{"num_hidden_layers": 13, "hidden_size": 256, "num_attention_heads": 4, "num_key_value_heads": 4, "head_dim": 64, "intermediate_size": 1024, "vocab_size": 2048, "hidden_act": "tanh_gelu", "norm": "layernorm", "norm_place": "pre", "norm_eps": 1e-05, "positions": "learned", "qk_norm": true, "attn_scale": 0.193, "bias": "all", "tie_word_embeddings": true, "parallel_block": false, "init": "trunc", "init_std_qkv": 0.0231, "init_std_o": 0.00453, "init_std_up": 0.0231, "init_std_down": 0.00227, "optimizer": "cautious_adamw", "learning_rate": 0.00131, "beta1": 0.9, "beta2": 0.98, "weight_decay": 0.26, "lr_head": 0.00541, "warmup_steps": 360, "schedule": "wsd", "decay_fraction": 0.913, "decay_shape": "linear", "final_lr_fraction": 0.0, "batch_tokens": [32768, 65536, 98304], "max_seq_len": 128, "doc_mask": true, "z_loss": 0.0001, "train_tokens": 268600000, "max_steps": 4284, "dataset": "wikipedia_en"}
MLP neurons of a small language model. Each row is named by its layer, matrix (up: input weights; down: output weights) and neuron, and shows model dimensions 128-255. Each number is 128 + 32 x the weight over its row's rms, rounded and kept within 0 to 255. Numbers have three digits each.
Before each neuron's rows, "fires before" lists the tokens most often just after its 100 highest values on Wikipedia text that the model never trained on; "fires on" lists the tokens most often at its 100 highest values on Wikipedia text that the model never trained on.

fires before: "\n", "ft"
fires on: "===", "==", " ==", "ra"
L5.up938:143060127207176146149100131115117164099090042141107090135067139160100116138067086121082127109156126181162145126155103152152102040089070195151102091152122147137117094087144143154124130128119111200183135198163109130177136099161132155077126083124151215172096122169157164160167094125121111143066148127129174140102145086111111129146157152122129138084169154114101057112101113099138110065145
L5.down938:169105165133172098147142138093090142082123161194111108091113167159061116122146135139139088104127123113160171132100148167149168133122117152129133112088130142096090196102156019107141095137152150093124142128082143157161170110213125137128133084099109140140157163169151101070176102078116148142126136102143127194138171146099156104154102144125139155099121165158167128128070131132094116134125

fires before: "er", "ite", "ine", "ers", "ified"
fires on: "al", "th", "s", "pp", "rt", "ak"
L2.up549:110106132147160191071173095180131146194076093078115133096115157128131120164151101097175054151112113133179169106142158155103112158153138144122122113137146116177089125116089136136071102121068124164119108144153139155161150146098142181092114060172120132139113082119111151135072157111143100115135162136139118091154150107138146136180131112174149156101131160112121077148117085248120176115098
L2.down549:088109177143138153146159119144143083114135090161110122145143091123148177118124082062050047185138046150076096106155109106079110125100058159073137137140119147188125117123141127137159084171147141178103167139115075170178140154071121169156132159141113171092105112126145103111126137157180120111136127122123085133110162129169111188137176091141142130122128108115133151152193125161120146086147

fires before: "\n"
fires on: "===", "==", "la", " =="
L3.up434:090079126134139123128124140139145181108099085166106094155095091138154165125139124136111103103138146151075210148206115135155111057096101160082124127160121130120102087111097136119063115081083159179170112117142072120159125119162147161087135093147097209155121114128121166132131077132117048142100131116158172196133140103143048138152165116121153064102144127104104110104125122108147153112139
L3.down434:118139127172077176080103123095133162164170096118138115176168106162054147153186112128156117149144124132141134086061127142193147150104126149096214085060111115108155122127172092131125140146134144129142115156106104116104153143152076135135092176168137091138121148151119097129156118147112066119106128133109124152124136140062172129199049178058140136078078135113127106162143091128049154124148

fires before: "n", "a", "ar", "t", "av", "v"
fires on: "le", "li", "ju", "ple", "re"
L2.up337:130083124118154122142102185157148166128079133089172096134064104108119176138119109161100073074100108156190124132131099124147105116106118094122091107148163151177118082086101157140111117038087190100123184126160111108153116082081151138132193083131152140122133088147156159099109111092120082113092132117136122126129179123137114157092156078140162169033144163156093166186081154199114160140183
L2.down337:187098103116158099091170136141111076122202122103104123066116153131082155136157111136098085151089159108110122122117116131197161142120178101156119111199125167107115156137105149087113145083090140083161113123090123113113163131133193125133139123162155118143141142138172109103188115173112067113146111088143103210107194108125096102120140098131148100133175103148134158120079054122081167103080

fires before: "it", "ru", "st", "ig", "ment", "in"
fires on: "st", "w", "ve", "se"
L2.up1018:177095124138116199119109168081168136122119093236142141094106066094118111154105106162113084076174120111089091143169105120118121075100092176107133066093155125118124143179076104141066093107152159119219133145105112191091134168113101079107117127099162128119154144099104153139160084150175135101137126107146168127153136136144181132103162146132139102160134137114163119124111165083171163073180
L2.down1018:179102143095126197139141096149124179132133125125153130153120096139159184135129130165143161138084098167155185115153162125121026115148176130150158133118109172140124138099089158078128167087161106162142080115139111157140158148191095109108163081162146120116174103100102137087126134124158029119163103094137175155127132136108193106122168107045120125087094149122126136156153197121096106126111

fires before: "\n", "il", "ing", "ron"
fires on: " ==", "==", "c", "s", "er"
L3.up283:128113075211150165139168157159105152159130100158136095120133137078064081133081123069083082117094154121115134132177089144171105102153138138081129131128139131174114087073099161150135114125083148180119157183174123162108136145142078105140140121142117155144094119151124146114112089152119064074138101143157150099093184095168084128115120196117155157093138166110136074132134124105126113058137
L3.down283:162099121109122140114088158099106101129144135143107133132126138156110189130098166139175100102170082159103084088052200093105122165120118112163137152075136103137165145150134136157085127084171123116103152116063166101163101086100085142170138145159082115098132173103179118100120155101163066131117162116098146081162139142074161078116114112148164145116110127110102101141097131151123073093115

fires before: "\n", "van"
fires on: "==", " ==", "l", "ul"
L3.up566:191135133171149184139160147140177162149134118154177091134091078082097155120115113118199137036144114128173153147143119152168125094076126173092119119150099158131105105185125119146092075111140145173162114111206056168180130083116101111138201103155164180132075102080131115136150090122099077186119086121146101135071165138169058166144165108128155119067169161136166114175103093121134064176203
L3.down566:139098149184098163188069116145117174135156087176087121157068116108123115137164154134135119120106063117206107174177229103081159102139123126054224109119106198142183143182149128079117115134133083152123140133152115134158164094121113066124167129139112144136158082102106128105115087164119048128123160106124102161116186130132078124090150069134133192131156158161188158118120160151087167092136

fires before: "ing", "u", "n", "d", "ul", "ow"
fires on: "d", "row", "v", "ad", "iv"
L3.up215:085112132122082106149127084143086118211096109193091066112121121104156120142130113126138121137087076118087179156091146154104127127141100169140184172121111123122119094128104207167127063155154163108089115155099123186137154170125154180150117129096154138133112091119136176172131101104130139092110200150134105059157173112129165193131068067156141112110067147152147117189097092173149131110129
L3.down215:161174191172129117147149096142094088088151137219133105153120124127143109131190159121143085077159169138160147195121150114134176130134126196133135130124110101084091100136160143093088103133116145104159135132137114102144149148087162132161171149086135137037184126096065140091102164167159129091135158119148118092123140090173117116117106096147116101123092158155130105121113075142134102074035

fires before: "in", "ic", "ment", "st", " of", "s"
fires on: " part", " M", "na", "ve", "ig", " term"
L3.up136:141108139120166161125127106124168134126075107104129104081076103133107154154110118164148157127133154131098093128138108175216080130155094149095147079155111146088132114097115150181085128177178130242147166135194118190133104145160103168097139119066154156183127101158128163104101147156124064110198144162155145130076198160105118115083131095139146167101121137152129104125064142099179112065174
L3.down136:105151096117169173144102059144165165101086103088159120145077095146067156119142156156118146131083123095077105126123098128091180104119149163084064148105138099152116055123137105150155116128153113180093130161182108152133162114161132143100119138118132108132186101145174146086124162194171098082207109136121118154116158093147161123163072162187126200121147168111173084126103126134137182147169

fires before: "\n"
fires on: " ==", "==", "==="
L2.up850:126044106180107157147100139199117132102100088142155070100114129114092124155135181094158111090206170130082098132165124121199112119171119171051127083178134144127177149153118128125043140157175108146140154176125081162163110115135081111119121137127116166200065128115068120099145126118143071159123135103118160157127144149122105094133214132140158143112168173138125080184108130151125127080156
L2.down850:116092138122195139141055123130048158103152126102102154150108147116145113150134136088140090142074157082119172095060122175131116223163155145141090105137092137137098164145179136176131115144133181163101088101108167181149151126179157161121153101153141202126126143137098136106163106104106087089079133116165108110101124102124100087135142114091092186112157200158147105151104089155098116114171

fires before: "-", "q", "|", " mi", "s", "\n"
fires on: "\n", "s", "q", " "
L8.up698:144105094167110095139106099143098212182151143164125171083120133089094130114110105171140126136159077147164119127132111167101102071192115077142130132158118190149157134124121094145137072093132119134191113140143097125098124116158134123085180134171159191098154065167137136095084102128101072168100102178075166154124161142145141105134143164145153112143094156147124134100100142103159109158125
L8.down698:134103099072112115138154171158132107149159132122110129122125132128175101127090099134114113151162052161133169137138173145162110120067085138158203127181180119103120137084130131120129175154154086091155097141161147189103051094117157133199090113100132096123187183101114095126185127116176103132162159164167144141162165185078141150136072141138147133116142158069135143099149143125090120072151

fires before: "y", "d", "t", "ing", "tin", "ce"
fires on: " Pla", "il", "n", "form", "v", "d"
L2.up54:164093145145109110117155069084101048142147128114079164119115146132100177145086139137115104158083157114149166130175137174134142134164128123132124079169109148150127152160110090098130114124155122143246074171130156155138125104138145119090136131138100098159131129141122123180088089106160096136126125152114155067103165107152069174153077080227156069079054144130086085113133078104135161140153
L2.down54:080175105079094153203132069129107062115158190198069112112079152141100131165123107114099120199154091164114117197118159114111171141145127125185120137141120093144166083157109198239131138074130205103134117114096126131120178105111141086179160135128120154117108083096169160169093157133092138178177119088173112111079123086116103147138148131134157117060110143160130134059142064087105127127157

fires before: "\n", "il", "ic", "ter", "ign", "in"
fires on: "===", "c", "ra", "f", "a", "ar"
L5.up638:113100129185122147152121155154188103118114081193143133116130130062119204121110094141154095123108121122134123134131155123126050066109120177096175147162084099128132116094118143125072179134116128209138129067087109150152130124142109169112060094125109148157126089122115196192126113073106081117155166146134179158155164145112090125107073123171148160079131146089132162117106106168148147069146
L5.down638:070133136189128130154056128101130152096137108064105137152120178127117123114122086170126141159116141146097130154097095144104131150121179103153100116077089155063134128073154150159075105169153146154241118110051109153149153071112078100097113115137113164120109115196104170161144118113109132129180133131151183175080194118165153115131115161101122113160110176137122103169096139050160186113122

fires before: "\n", "ni"
fires on: " =", " an", ").", " for", "."
L2.up1000:171080183149142107155129143198147076095108148134113154117102102090130089186094167157154101103108158160143110142098167108117082182116070170128105069103141127123163089177091172114116140115140149160150103149097121113181133096110177155110166126102114138175152106087134124119134119047162120087109094132112130147116176141097118144119129133142121123133081121143096124153093094222092102118147
L2.down1000:145169163178169141172147143121122170102139114165151196117035143049176121132091132113113132084130122143055174106139140134140177148163142152126123087183077147110107095130110179110122146074136145134175134187086098141152142090152128122205148171058110156184129144137126146135171097175116178144125118090121172155179148103104021090133054122141116121097131164116149095175121124108124119100155

fires before: "ul", "th", "ine", "ular", "or", "l"
fires on: "g", "op", "ub", "p"
L2.up583:129111130144136202109127149156130139116107125213128194078143092122145123148123151107117113096142081126142093177105140142086179118143124140131088066135128205112159178128130114106101115151112061168120115131182070145144151065160149139052124112119085086097097105133128119154039104092125104087160140144123126056147117216106132109136129145104172168132130164124132114178127149182125160118101
L2.down583:126092132156127128132142087192138152080150049136083098182100120134141172050122116126085109154137064149098153123057142063140166123078133197105108165117113181079123145145137151101121134021079071147146135118064103091110096149209148119161177123138141115116148130152128104127129135131121098133108096093157092117139136119124109135083115108129169167122164164116177164105117093132145125115101